config = dict(
    n_kv_head=7,
    head_dim=64,
    norm_place='pre',
    qk_norm=False,
    init_std_qkv=0.0335,
    init_std_down=0.00504,
    warmup_steps=200,
    doc_mask=False,
)
MLP neurons of a small language model. Each row is named by its layer, matrix (gate and up: input weights) and neuron, and shows model dimensions 149-297. Each number is 500 + 25 x the weight over its row's rms, rounded and kept within 0 to 999. Numbers have three digits each. A neuron's up and down rows have the sign that makes its largest values positive.
A block is one neuron, or neurons of one layer that tend to fire together. After each block is what it responds to, as a language model described it from the Wikipedia text at the highest values.

L2.gate873:518506509499501514537530486490537479494493475479514500541459502532491485488487487454566497492506500477481542518530524493470469508502516513477543562506447505519489495489471497529477480447472460497484452496458482508535475512501496488535491532502513537498501498495474483505533472510509503487514521469437485479455438504539496511496508498501558467520480523478490503459504540479508523507538468515501483451461458499512491524546469466500497483509543468436
L2.up873:508519489518482537458429497490463534481480536511513501456506460476469478538524514519434454504494496496519485485471457455511510523492479475509434469538506465495502531514506509454518538503528508470503562500522491517486552535497499521469513490506470467494477513503501508473514494498434497510516495499511497497529477520515516521525516496506459476480515514498478475490487496496478501480468524520496497530502494518495517491506504492469498499484488506521
L2.gate1150:498528494514501487526489487514489524502518524505445499494495484545464461499526525483482494500521478453481479484459465491493476503495508453452512512491479491464471491506514511539503533473521561513489479529479517517509521527513504486495454501492498473495490482515509515492494479506451452495515498488540530532510465496500518554490483525518529484505519511481500492465519492454500528491501477506513449531485468479515529478488522488502485537469577505481
L2.up1150:514520472495484506511492483522496535513507541500469492478471481505470469490547521491485479489547513457482482496458478472500466497510502448465512494498508496425482490495512547485514534491522583499486442516482479497509521537480503492489479506508507478487466488512493517499505471498453479484499509498542536531498488463505505529511485528483542476492529519463503503478524469447500533495512480532534474523489504467499511477496507478494491536485562514465
Month name tokens inside full dates, after a day number, "on", "in" or a table pipe, e.g. 20 November 284, On December 10; faint on stray pieces like "ed".

L7.gate227:483501481517520513507512531481501472537513497506449496510505518537494508505500469525440500487458513472506475508469499506514495522491556516492474491496511509540500489520504461526508495511494489496509522486541468506489506519468505464510532453547490474499554531484517497504511458484487556459488509455510474507455452476494478472469527476495473471490513494512527495527494520489464560540533491432505537494556494520475506491526547462483456484529478503515
L7.up227:510503440525537454523507484517493494507516495492511493465477498501489495477482496517467491523539491532525468447482528477462502499497502459533454465505459508477527511488472534530509474489466504476493485501511501532479462485440488487502495504504455493482499510487489507511484511493445456479500534476479503516534544447497499497476492484488528521515492463537517505497529512528477487492472497531521496489533561515462460522472473473476537478535480489514
L7.gate298:480463519494480507521474507458512478496511537451527513497518525474539485502500454498522487490520504539488490467527497504468472523483499449432530534523485492489468499487504484527466507497490482456461437521479495525511510509489540548467493466504464515491504507497550472495529523499492504519476533488546478458492519506480475499532495467478492530511489481525481533529498513522495473488466515501518472507510537485542512542395489502508475536536502514514
L7.up298:508485534460524498504540515500521495498519504465498496475495545536475495449474456496458533495450481480497504487454488492499465502516481539497507502504485472525472506480480519488536482482469514526502488509483533469513474451517496520505467502520528530489521563514528517496495510476519532497454456504471508511480442533490482486502471488515498468498501516498479545532519510534480463487524517509464515514539554519513508517524495521489547513474522478486
L7.gate558:468509527543518511485493498514469533477471468484503564517517507441478501521525473482516488483457469481492539473544505455447464503527494461473550473457463478512453528498535504465515509532464474459498492460480482456526515474490511494507477511488519512502473504497507538472495499493506483451485537501517525444514514553481496475530512493490520499456526519480491525482511456469500495496521468493474487539522522487516516543578510484526518504536487548524
L7.up558:521481480499495513474482535522495494521508505503482516517536510500461499520479511492477528493468516465524515435482510511518471536498520507473555532469505467476472500553525524510462501449470538486483518490479505495491493515490505493523498461473465482494492494528492453518489480498537482506485483515532495509527512487523471530516497511453470515514490481469477483503492515448493502476498553483506536525525529505521503473487508494489473488571541520522
L7.gate683:483504495522482510486533501497474492576517499503507514456446486496466483511527496476479474504522455526535467497476497488457508495467491513484494483539519476507486549525500487478510483501502487496569488484520520502519456450521522501497494512511506458518520483551501504451526538503517530475458479521515484506486491501529482537525492487484498518511515458504491515519499519484480489588526511459456506519483532488528515480541481504502539469543452494497
L7.up683:541456511528531490484521512534456462470487528507501562466471514518488514510473497521492521529524470492499459513473503496494482507490504503493495514482498480479511461515522478533520495502485541503458532504509535520499503486489521503513520502494504466490465467473474530500500475491498525520514536479516499483541447478430514475511496515501501508503491510552477517497488449494517470497501476498486486493552495503485518507505508506495471504500508486523
L7.gate791:501502511536496464507485527510490510495495511502499492503531548525509492488519481463505486498526480537485511484448506505498520503472524516464548462518440496465505529536463472505526535467505500498521503493489501513488467528493470531512483498510522473501506526492491492505528475508483515490509447502490510554475495568480479458489487566455475487517510517491505504459493540493484534514513495540529461469515467482505534517547507480544517460493516491522
L7.up791:467474495498517519483489482537512493485516500465481470489512492563493479519460450528508497477550476496511519457498497493506532491530503488513506536537529468474561491515491485471463515507508556528466498471472496482495514526482525536494490495498528459523505493490494541516501470523491450517507471470508523486508498452458499491498496478539466447492494546549478480472524498509478507525547502495499498509508507503483504494528524508511509518535490496473
L7.gate812:490492491502527494525500553484516502531498500554516522504528525536507516533467483523430524479491531505523460498467531502504494522514514476506496443490491458524498454544493513470486530521555478494494492444490489546496501527531517579503517486434520498499450516494525502493515509542529517473462471531531497478489470442529507452502508496477515525548497494512522497480505502434500485502514530511517453519493499492502514531516541508508464497510510504494
L7.up812:479507471503462489525522532522524535497498502530498508491521543506461518509499503574508507504456530527490495455499477517510486517499436496479498494519545472494493490478509523512465538480492457506527496517493481524536479481535527511495549534452536538466513512504499497474475441525515575486486515506472521510516462514476530503507546491446527463486482527536501482489483490519498520461505506499513525522475535480467518509528500465497477441496496506525
L7.gate819:510483493460528524494453507521480499503528533497467496514491544444506482536524479513505483456438528481457521541514521527505518476458503517506491512434503508489526509477423509506482516497505503497538516509487449508494498480477481502488513518503535508481475466515502554461497474531485488518457500513468514498509478506485489510487481494487478482508531573522515476485455467471503463471464492522485510467551490524525526521541493516510513507500522494501
L7.up819:565533517497474508498470491501472484524540499472547490496509570482499487491509544501520430507484522495498481482462490525554485509463501442474489491473531471538485485505479472476477462524508498505500471475487474519449456501520514492496476465495459478442479523524535500520519456493474487491473517503510521490489503546516484511464490520508490518507487494469469481513460493488544493482486465540515510503517477503534493500537491486483491507562486484489
L7.gate827:451532485466486476518491460519463516446537516474483554509524482482516531429523456497520491534531523502521535462506440473508471492457489528526520523501524475513489485490476532482511474508543472516504498518487442469503555485546486484524503509529504520536530510509508476490493455529497446485463522480551465535513493476488541473541516480427516491513525481523520501523513522451474502496497527504520466496546497526498501496484487523519502513457467489546
L7.up827:499499470500504505513493484502494529512493494505530492492493563519473517487495461517517510482480538529498506528508484529468466481518469488467521547464500523481473514511505508484494497491451420537513460494485490493513486480496525529506473493544523474527515510530493539505460509479464510482490489485493475522489529559506495517462530503508519514420509446467464489511526518494533482474536479491538544488492501518470533545459504474487498507517488484497
Second word-piece of a word split after a lone first letter, mostly w/W, s or f, such as w-ild, W-ed-nesday, f-em-ale, w-ro-te.

L7.gate54:533509507479491529505501488522493526500465499519507540506522493445520496491472504504525503503452456549497534472514460498518478478512483528498472428496466493442499490518493480460512481458501528528498510481540485472526469454530484510518459418506490502466500498517514525471490514480466496505464512529459506485567504521554543491507500465471456517499524477534502482502488484478456463488485508483485530569521492481511503530511506483491525520547500485519
L7.up54:497488492503496506514484485557538511510472479511537499482535509515462484562515464508435534481451505506535492522494512533486519478503518536494469514496489461429565503444496508495499534492492514462489470492518487452515476516532507475482490468482529472519497447473518496472467472481517516512474516485485472519521513465506527475535499513502441509468492459460494475542549493454493484474509529499545492478516506503519484511494491477472497510584424508493
L7.gate272:496520503508461508504501515530529497503533497522494518477523526508496480510514481513483484544479466485502512472527515459545453502491523502467472489536486499505488512497487459475482510516483518510499502521496512492507531515532490496498519517539537496479509497483560516451503476522515501504484495518517555522502512497493537508555523489462495540521517519481493487515523495487501549474471474501502483538486485529525499544515534473517514512524437496517
L7.up272:474510492469515502510466464519447506481516522492514508531517544512499464524568505519475503488501537533509491543487473523524468469469527591466516473528503499510525449504465521495522487495468514529458484493511479438533539499486494489529478555502525528425481480546517472488526462508501438503528515481476551500487504509548537497528467491477491471498481507485506484513507498469531504492487506442483498455537466519493470502511547468534467467535475499486
L7.gate338:475469537478505478526480536497473504466517456553474479529451504497473484538458492529513471490502518542534472477496531528486473530480498492477507498492471521441493513492510453520530462504560507488462474489513503522507467540489502506522517440470464446483478473514486503500490536487506494484485467523505471463522492440523527516485507533511482502499488457537494433483496469491525501539479480469547487553500509491523481490437470482532464454512478519513
L7.up338:484480525514468512483517504518497522528500500514504504500502479525467510499540484509485536461460529495538511462541476516506484495518466515539498530488512485453487486498505455550485493520461481481500506486503542463491513504474500451460543477463520485542459477463471463459564512524519480475483498554516497528493496514503488516533508471507485553501469532521491493515544559490463539468499521482510503544529493471500508496512514487474505494495499520497
L7.gate456:498396483506506488482467471534503516552527505538492458485509530528460488474484480462473531489467518481477517534478531520494480542490562522490486522520534494521495527518478521523506509505488539443534466509509462457461454498470471532521505451498529419488512522522557524559544466448490499455484479438547466466512495520502517507497468524509508522506527468552493496466502487522500507494486507456480494492563485480474515483509499479493521469542512503482
L7.up456:470511480542532526474461514462521488550480520521511502482492521461500483495494499498525532496513507512528505514517521502521508493489525488512526486488437517487487511435473494497462500456541499452520471509516495541502504484475505480477495551454496463507496506538494491515506491472524462517513473527483499503478461515554489526512524534499472495519500489527491507530482511487505492483495521497498530492500467503509506484549513505497530488466508483486
L7.gate460:514492530495540533497437518515480466512476500477521465527505475487462495457495492452484444502495483485508550452483494507565485545535492483500490500521527469484525520509473514539528485506500532506499492503499536514516511472520505502452496481492466504515500483512461466523514468492465495470481470478503504494504483476536535497532497511504519525517502538481535521491474498484511502528514515509521553463479541474506484478461495518476469526498493502482
L7.up460:479507540457495505488516504461445495541473492506470512499511492501497514463501514490501512525481479502514469484489538528476477505495530511472499483535486496517476510513516475516529474505509490499524527508512499471492490486482488522440546503470452522499527510517518454518492473467479510484479456466532465464519532489499493542492452468505458485531513511476532471483511499461502533500518487504518481531514503534487513490488507525498511497542499460537
L7.gate705:481498483522461534471478520502480503509512468525481515496495471489456493481495491493527552546476522464500556478520504503479482506441487519496465544510519489446473459489515498521477516478538500541540494522491504524497528497487482484521524497474462506478499479496512498474489565483503512510469497539480508529484477522504456502532533489505501513485520489477508525553493544524502463480546513488503523493524559518483498545506506514491514515476509517489
L7.up705:519484497503497497483516549512488493480494514501517499495494484545524533517522509522524490509487467544493494477451505502486437494498520543508479522508501471488487519505485472548474484488510490569466513505504513482506460500498523532486471529483524533527537482495502505503486503521539537493508517505478537504490490502498499505529494520518512504448510476525519467490477516476471514472472503506534508473497494531516506526520536515435472510530507458502
L7.gate954:510538493448466512509501510504515482481461518526505506527468495540506522525505518486509546509540545494536492486507531480474468519494547503494524476466526468483473472495486510543539525590519509523495471484525533485518501546469467499538461479479476487507512438518538478522479478486496516508483458489464544485470480485521485484526492472523531487511445502534504484490525490495499520514522493486430511497531490486478487516538543488462469495501503489485
L7.up954:475492528520431471493476525544444489498473528509521514497464504493522540482442541491519511490502532509544546516461529501543479547471493529501516546498507475506510472505485485547497470536531521517512475532490503491495472523454471484503488524488516530477482500520510503492513486478496474527487465488492528468504527442488500560514480474492522535476500487506507458505505495471478493476544495509508501496493509492507493464523504503517480504484501501470
L7.gate955:522511495526509523486513468528513509471501483544477506501508495471457536490474464480452520469444496503463504523487470444498539540519518512449454491529516482487513485477462507502442482463467471521515482489513498523530510503508468478543509489479568511484552519510519500500492541503517492492514514503500448513526491510513497525490474466474462587533478507463519539495536487472484462526505508481475491505526494498531506526483527509486530515498547480509
L7.up955:498482512493464511493487505556497473490518447484436521499495543528472503485479493469523479453480501522489513456533512497492529558457500530503483478473498486481483490479493474498510524524476508523548486501490474510536488477462512516512505473476587476478540482496539484485454555468478492531492504515496470471496499490556448508511509491508474467521545498528496479517475524551468522471526498524533463471491471494526504515467509510551450443502515490513
Mid-word subword pieces that continue a split word, mainly "en" in tak-en and brok-en, plus fragments like stereot-y-pical, Uk-ra-inians, P-ent-ax.

L2.gate291:506437502460536504510497540507493526529521480543496517494477476512462500509480515487480505479553526508551468448478544468487487492507470508535511475525510510483481455500502509504450532509492519468478513516491492493494526495510472512523499483478528525518472491529528504527503467469491525537475569486493515503494456492485510521519512518505471548496502504482528494516511469502542478509479492474523493505473511503484516464475516541500502516506500495475
L2.up291:484448529467489506510470523496510503540568481549487519490466519486468501511476504510514505525505587502529470510497536486508480485520489488532555452543498549499468451496492509467479528517526471473523496476492497501532508470504490520513506494484506538509446502530541479500496454483485548525507510475504500538499480487476507547518476485515490567494514513497515511530490489461523443501484477483480464500484546514469509472496528502510511551527545503493
L2.gate518:490503487496537474495536539519493531470502513493442524507494494499507506489478465533477532500522463492479455430514540465502500488498466496502488520495517446480481500476481514530480506527470481520488507483462516517501498490526502521479457464471520498476480480477527504501499475464500485513500528520468540474502505542488527517528499451490504498502492476494489505500508510470486512513498493523506476488519502493500517490469516539515495488527490528467
L2.up518:493495467503534481492540559494507542485525501482467504493501501485507501539475438528490521510542496512485482466519532497482519504526462480499511511500503475469484480467481529530485515528434508531496548485459469513516493490512521527476477478493515506486478477505513529481489491458510487506477515508481560485489483551514529548532475482476507503513505488468470514497524497454488476493515485500485528485514506540502488534489468518519489509512501497479
Word pieces ed and ing inside longer words, as in Ted, Federation, expedition, Sweden, cingulatus, and suffixes like tiled, outing; also contin-, Ed-, inc-.

L3.gate47:495537479472497498448471487573539533462472531464470464506497551484467506487528494511493499485506503522493507498528473492499473513513522475534497503535503483451497501522507519515528474521491503502503482495507485507518460481430530469484480521538538519474499501476531532516526475452556510458467481514519494498525487486516536497495475507484490491493539453501483501481487492468484524521501486525549554500440506530497467540514495541519481483527486492506
L3.up47:519501489498528426465515512472494471439489483486526489497497480502495535502508507444531526513486521517500477508540436534474467488480501500523494506516487499489535518486470525492470510458480530502507496513522509527477492504455472496533465534508549484515468499482470488515528483517511520511486481489484497528477512515539487436483473552439483521488536495498511509504499480491447513515539503521504528446513511483480523533490465467563507485498506508520
L3.gate310:496500504496541466502501516480503512514512490515501498503525507569518463506545502486498527548454473493516504504481491499477515514462465471480483553529521477516458503539494465511528507477477514485501532521499499542534554462492485499535482523500482476508535486479474503470556487479530478529512513497531492463519533467487476480538492542442523516522541495499496465475525493484494512506456453478510528517512477542505471491497480496520493452499470486521
L3.up310:525470520495472498497493490510487510540507530515521453521506497507504491522453495511508499441493491498463527472508511496489520466496513484479486496508511476495470522484479527517471530511496527516523434572486492486479481477479485523533480509479529468450526518525506510488504468499512496442437500501527479532489501491488536580497493553485497514521517460527488509492515547472501476505496504472529504482474489513488487445508479518502544504507495499496
L3.gate314:508455519509458436484509496471527480542482466510519513453537525471500531508516524515503530547521508512511486522541485511500455463484477473497452496534486528487497488533507524495492506472482506470530497546452482533507538528506452522504515515498516493509536494503512478499499473484541501466481460553512510496476508503534506581474554512499491541502510511502469507485496488509501519501515527534505489460487509507496539510479501510540481529501461452446
L3.up314:506498497511455420486467516483544498516474493496510506454509525505481478476529515501501496528543480509476477495526508516488460491492546494509431497520458466495486498541533508508512503468470497498498485550446484536510507524514537471522537542525524513513547479511513514502482504544536488450493494544535505512481469511515515556496544533492519519502514503472479510495502480481526501503510493529517544494519479521542492496532524508496430516492486475490
L3.gate402:488478491471481498464476530476541490521537547487516483519537509519497522488509472512477501504504479512499497473502512511488491463481476475463505501510519494477462501539528540483492487509480522527492498539437533530493548513477500528507484522460504488507510488528493485524474506528552503507492490521505535489489481556499532534499537499510453491541514503480510492457471520516528458507508476489484494472481531512495516528492509518524536453500476513491
L3.up402:494504439478486492487493508510503540487457547508492446504535528520505511514486419466507498489523493487490463476513466534513469427498536460527484539526501492482502495536522490512492531514445495490516519491499476471495506490470495488524463499514557479528506526493471503475483493568509473470477484527505469529459506447497517491497507517501471518480496513487516488487525483514540493544498547501512533522486493505509489501501497511537482501530486480510
Word-internal piece right after a word's split-off first letter, especially w or W, as in w-ro-te, W-e've, R-e-ception, L-isten.

L3.gate312:505451479489504518518504539497479483475480498509533499468452450485476459459532474469454523529464503492490490527488499464493494523515479499506501466503494506482503496485502494494477484532488518482487535506490482550491517507477495501458467492461470506524506483436477506508483461521531495499495497549508478506510481510523493514513462469493508519495467519516539488482482505492508438485509505549471504461495530464499536502488490510525465483470492540529
L3.up312:487488515495527496487506480502495491594504509510490531545481506513604540483503518504494518487496546480503468466483548486521469500459499471515502490503494519464485499541507519490483505532524472499508490480506471453492492494481472494510475505502514499481504498491528495463510489497496466534506492501479572485500459490491542528534518526496464498530471533505486512518497483512503609479484493461492482469497459515488491521500552486471468483535493494489
L3.gate623:495484485488487542507525481498503488516477503480474537496493447531484497485492504492526507493480516514451497479486453507506462530498520507450536491496464488523469459488480514523488523485491516486576484536515477565494503508494462542485489551508489540520501526522500540464504490533480489482524443523497538486506454464505486500548513531495492483498498492524549490487464499533515496491499476439502500526537532476515510501521509479520466508500540491538
L3.up623:476508473511463533496544501494492487521479495470489512484491446507477535517512493507502531495475536520453471469498477501525478553488535508444527500486475490514466492534515520500482513452498491497566475529518485555482502499502471535454496553488501538506492553506513514503481479506484493475558474522500540502529484484491493515538496540523492472476489484506522487479454524536539498474523483432480507514523484500485524483514488480511456513511521492543
L3.gate752:570509480490477477495485526522445526506492500492482514482495495457523512472492503522478520486459518497505532497486495525506454519464499508518517524524501538507495518523492524530482543482506514483566486470472516479526497490537489527495471493500479453466528526519530544505520486479466508516528526530465484543465488472523468543475531530525478449502511495499464476461511494473517532495522510498535454467486506482507559500482552477506520517506523474467
L3.up752:502502462543487486459480475525440496528479536491492485426464512494541533511460522508481495493469530502487464490502461508481486479474511486508513479490463496467524485507523503529499496547512518458512474515476497470530502518521519518484515483476481512473486496511514452493498506510503521509526519491529497514484488527536515561520508492487480494505511520522545480522494493544508530517472569483525487495483535445519541500499504511526523489547538528522
L3.gate836:496520495515480526528480496496517480501435538471481540444468483498479507519533493506487506475501514473447473514515463498477471507505514488497515524501476489481484479514481502476473501458534458484555489505536478493516519451516463521457532517522510508506488488506482533470517508469502512489539508511504522508527491483503498523525483558502485471523485494493522478485511549502499552478523483478458506498470480473509516514487471473527472503515500527486
L3.up836:484493499478523560499458476520522517504459552480508550467473476508499495517528485497493485475488526463476473521512489524471448497453520489503522504519480493479473452511477499464505527482510482493536494520525469498511517497480482547488516507538483497495474499551477553471510495492504492483506489500491522519542505477514506497514477549504488476506494527478505488486506531491473535481492496501497507521506503460467530495492448478535513514505509534489
Month name tokens within full dates, after "In", "on", a day number or table pipes, e.g. "In January 2015", "17 February 1846".

L7.gate92:515467471472492539460518489513492461505546475496534489493502500484486567523480472505520485480472531532475489462489499487546526511455505468478504525521487457511508482509487481513510491421483555489535497488518485493482470542479494528471522485516499485477492512462527455496523495511501508465528513527487499464503500459470483480476461530531504529484454470482482549561526471494465496494495506505505490533502555492511472532532520470514521531543521444522
L7.up92:517518532483530444490484487472451500534492530481473540477469502510472492533460527486527562528494487486536498529460473491523560501520490466491465513526495466453472511515539535476523522523501448538474513557502444462482499509501515487535530528504512489486445502520468520483523492512481443488484490509473502559505509518501487467506488505494493492507496475512500470523466528487508513496481509469532450507548498489473539479493524488479501478491523522503
L7.gate105:539487505492508556513530468526482492521518494505515475500501486516522521519502484497496497517469477536481490491472476483497492531520491497493527527542446521501542489480432556475475505505493487440494475485482490514520479530510474487507539498514496476502513501478450490510471493524530451488511541512482537471447501471484540521485548491500475490439534504500509510489479523483490545488524496509487460478493519457498531472467520493490474486474473520516
L7.up105:525522534526527512508487483490457494495507508473472484539481486540488499485535538461493475496492504521488499491518513494536435508490507456461554487486507517523481501494477499507518513457554423474523480488517495489502507493487460511540529479475477490485506495529468529521490541497465469499512543472515553508520502506456537517515556486525554484442505475512474479491513517540528517447496469538504496498501530495498537512459497495505525466464486476553
L7.gate202:523505466484493481540500539503500486504495482542456470460499507508511502462512502553480510507468509513514487558473496450575496474501499508517558531503498510488499498534538507462565551515510489491465474522485488525500510542473499437493528502511494521501512492526515468521475520511515532484484489461487491495497465505551535511492539507475525503478477494539425529516510461519496531490501484443481508512512476467465482505504491524482479425462475505472
L7.up202:490505556519551535482517465529514467480481460514480526475480543463493520471539512519442483485490510471471508473519504510515535468514485472496516522496504478503511514493469515539501551520496485512515482502512525521505514505464484506509519459484425470499507478512483502456484492495523514470527512533519504488500496496490511479517541492514502503502503502508485506511495497538486510482490469484516537518482499486512518444504462508448499451514491507470
L7.gate277:515493532517432523495504472484491505492477497517523559475501519481518527493485517462553479510574533491510535444548484486494506486448499508559495551528448503535493496498511546475472507435524458514495522522460500488497509461511533479494488505519526544471506484500492496481528495531507491512534501481505504505480477495512504519498502490524487483473528503526465453498537530485532495459480485511514487521548532457485490529506489519517490504499537496471
L7.up277:440542470500535522486508479515485483433505492551489506528501515473489526465513512510469501518513500504495490530467494444541487500497502503470480514509493533523531501462489487518518485506482559536547518520512483534464500530504506505525507498479488494486522496498440460511493479495476478531505499531513463503530504512527517501520517557480504506485506485504522516496476501474470481520521481447552477486520448484517463530482558493501473494502519501503
L7.gate313:492494483463475553470493504520505496486441514496485499485485516469526512494458529493504486522528509516500468496524483515498498496510515461512484477462452542492450508545546497475491495483511453573464499459508478543498493459460527506458503513525527485492490521487523454502497499470484494488519474536468540502490487490534535472492549535497485481427471505489492532498417510541516489522461504500527511515491488483488528531471505495478503479497528456487
L7.up313:484468494537479524505509477494508487456487467465545524503474536497537486506489495472499499502500507492459488457499469459495520459523491483516521512513483532507482526492462541471508523525484492559491464483486490511516493461493512479485495476502440492515492517482496505467481481492477518491553516492526520500531513477522474489485471506486520525534500517479506522466524535483522505497487501551477492482497526474541495511478503483502505571509471487535
L7.gate672:485503518496463508497510515531534525566463524511524513536475486506491488530482490485504498516509513509495506539501499501522478478495492482549499550519502510480484505494509570488485494482524463493510515513527506498512523480524466467501502524506509514453491515493512506486532476530529476478588463491468505542480539531498490476475505498489520495513513515533493484485527480490516501517509497538476511487500523458487470511503515539516501519483499509485
L7.up672:485468529506536514483507481459513575542438494522530493501505506516484545485537492476475459522510494533527506485494500495477484484527499482467553510512444487499513545495491488488517549510522473506488529487451489549499499541457492480514519532539530542488491483503432515505489501515487539482508513535488474490436500527511534550516487519498500510519532521498481496480501498512534509476485498525554534503486530513483501481512496476481548511496490528519
L7.gate720:480532526491521497507532491526509487475438483476512496507460522495498484507545473506494497455432492477455503544510437508520527482482538520548536472533457506478502515564473507496493486501515487508492499486479516503485529490537501511490490528491522468472502506473494522531506485512490465454455524491474530484487510502481495501532493490542518508543538505519464486494500497503523503510455506518491471488515514479488518523492488507487484497491505453529
L7.up720:557574508481485537500505524531499513472451491485431480496492482495480542503465523473497515495428469471483491549510506448539474487528536524492532468513479490486532545519484503465494480466561469491502492487491528496480511509504478522530491494471530500514510510500539524494518510516465502463463485503435490498496514471444507509498503490520510527489515506546497506500505484446524519481486483487519465518497532495502519517500506489468432515508496501509
L7.gate742:476527511534490561507521500486445542482505505482506475468474460535525479485484491482512473493485489482488545482517459530550497500515520497455486523477497515491498518517466494516492528476481518519481497489488531500521497481519453532532512479514472483500501535540482473492491524481468487501540489522508507480527503494485500526564477502481504449507465503542491466496473508562521517475497493481465521522508514506490537487469495497544487491528486478471
L7.up742:489490527464494491495485525460525471498476525476483535490465522503490489506490532488504491448474489526485499468498476486495518517515476499466495433535463475497537480509485542505487507490516472521486506455470466463459476495480499506471521473511519494512478530472480526521475476503533506508487491515535493534531479486525523484510491461512442543508548501459495523501500431456494542487508476495475515534529522454497482524499489502534507499520503536514
Fires on a second word piece after a capital D (the ec of Decade, Decca, Decoy), and on month names or commas inside dates before a year (14 January, December 10,).

L3.gate672:547500504458502499499509479503486514488502530512506504518520485517507493408462506506475495511462504526513508466530507535539535481484490538541504494507484557518463491532523451500474499504527533493493484477495450493526486488495513473508524483480530467543469490476497487459525508495498503466517475543475484510486489491527488498505508510559481509534508494533506530514473560520551515502549513436518485509503480493476468480466512508492457464551495496513
L3.up672:540552534476469501502482515509519478495498518517486450496540487524526525472510497491482514494454529537518488475546527514535507497522490527510490477498507507502473521519486453501491488500536551516482515499534484537514474474498512499470518509483517443479497519487487502484545503505512522482486461503431546477527509494505487518486518489526475522518466508468481491516523529519530535494548465407484476526565494489479497489486522498466476489536469482508
L3.gate819:523486509479516551532481544485480554510489499506513475486500518500494527478511543498520538503496552481487502456467539543487499508504521466519507532485495514455500525515488475538498490500497489513513496530465511480495484549486463505511449500524515478526473517510475501464491489520488483519519501495519502473473499510539490472568512493513472456520520541472531507530519484497492571480549491509573483509487484493500481538470490484472521529512519474494
L3.up819:485476551497512471515452473484549487497483513519504528515514497457466507497460500473553543492543496529507494440502517466480494465523433460482521501498503477543516502532462498504496525495527517526545525513483488525499506511496501506548535486501529528471512486522509450501529489506490532483489505506500468476480463478498492515504512512484503503477503541514466510525505439516500482494490457466504473466475478503486507518459533476437511497533517487507
L3.gate1167:502503518506489574528456438489490503483478519506542509508527490495479454484437480491476538480556511451524523513501479533531514482508525480452502471483435481489487486503473516513495497515469495474504424501478533505537479476453461518539490512495545531471527482508484484477507495460537486506490479507464525481521512483530524491529498538533478541503479527470481486515510546494563530519496525504495494546494515476548496459504499507488487516502482538487
L3.up1167:478505472495486497489495537510507474492523493517494495531444498562498481500509489475522484472495486501537509536427516458544556513496526477507509510489521471443546506493521517560490504518486530541471500475434526502492561490465516522531488492495482522521525487484503529524514493515530494426519478467527551470494531513490501501476504517506504498498482539503510490480499513570473531497496487529481494492468499523537520481510475487496514486516492504473
L3.gate1208:483505490456506558539501480489472492475475496490486528494543524518490494514469457473480525502484537502545502484476533493525559472486501495510537480513488530516482517492507536466479470517545543524493483506494556512486517480490478522556474464510488528476492510536489506544465508470478482530498495492462520528519540503521483443530461494505528550518503547495493527474505500470507489509513497465471486478483465511509472502426520486478511530484490496512
L3.up1208:513504503501482551522460443511511497495478491545547525463519518469488494526486495573506511525510507503500527448509504527512464458512565532498503522511483510493522440473499500518477493496518471536504562509500491490518455489504482462497523519484519492518523522540489499520482495473497517470467520525478497483491534481473492547517504483532470477504493467492486543546496481463512500516517477481537526509503484489474477519501533488462503481558507509497
Word pieces that continue a word begun by one stray letter, mostly en after t or tak (ten, tenure, taken), also (b, (K, (i.

L2.gate772:543528506497508493460495500570436539493524509538530511492516479510557504495489433546461503486516515467532478525501487497461506506518492476487454507475546494487518525496488553488499560527468461447472511478506515543541506470517506498525509479526512478501457482534527527506512513502514501530465523499501554513472495518490523533504507515477450518569460487524481480511525500525473504527493482521478490512476537512486486519509468516469487504508509487488
L2.up772:474454510484484498476486478555474532517516485520476517501511490483513522509472463506459493477501527486494503546513486508500486501561492505474461499512500506484484528467484518490473520498473492452476495487514523530555478485488477500509494479502527510481468461496542468507474520481561504511521474489513506535456503515491510532505481507499504549538504503535508503517472501487513454551493527522443475471509525496458477516467463531514500512511518514503
L2.gate1018:549471471531532491508499463506508532484527541461538512474524495472522443491481489548482516474504526505526531480468478485529526524511534525474481504502456485514483505470482563527530516527519459514479508490467520473505517520512489488493475486509484484489460471497551499497497494490486479556500501501482524498484502530510506492505457481485499463496484506517509501534542523562493474529491528524500475484440517554492531445514478511487506509474513494498
L2.up1018:543532493508485502513570473495473506476554496460518498481474553492492482449467447523532505489509496516529478482479500466484532496458502462478493489508510451534475479541485510532439499501522440456455506481494555488510500540533488459490468540520501502465482485528513503483497495511499466448499487513521467487488488496465495468505500493524485530509493479470492489458479522451492446496498506505526490492515494478501529483510533526480502510521501483471
Split word pieces: the seconds mark in coordinates (09″E), word starts like Euro, ty(pe), ind(ividuals), and past-tense -ed endings (listed, founded).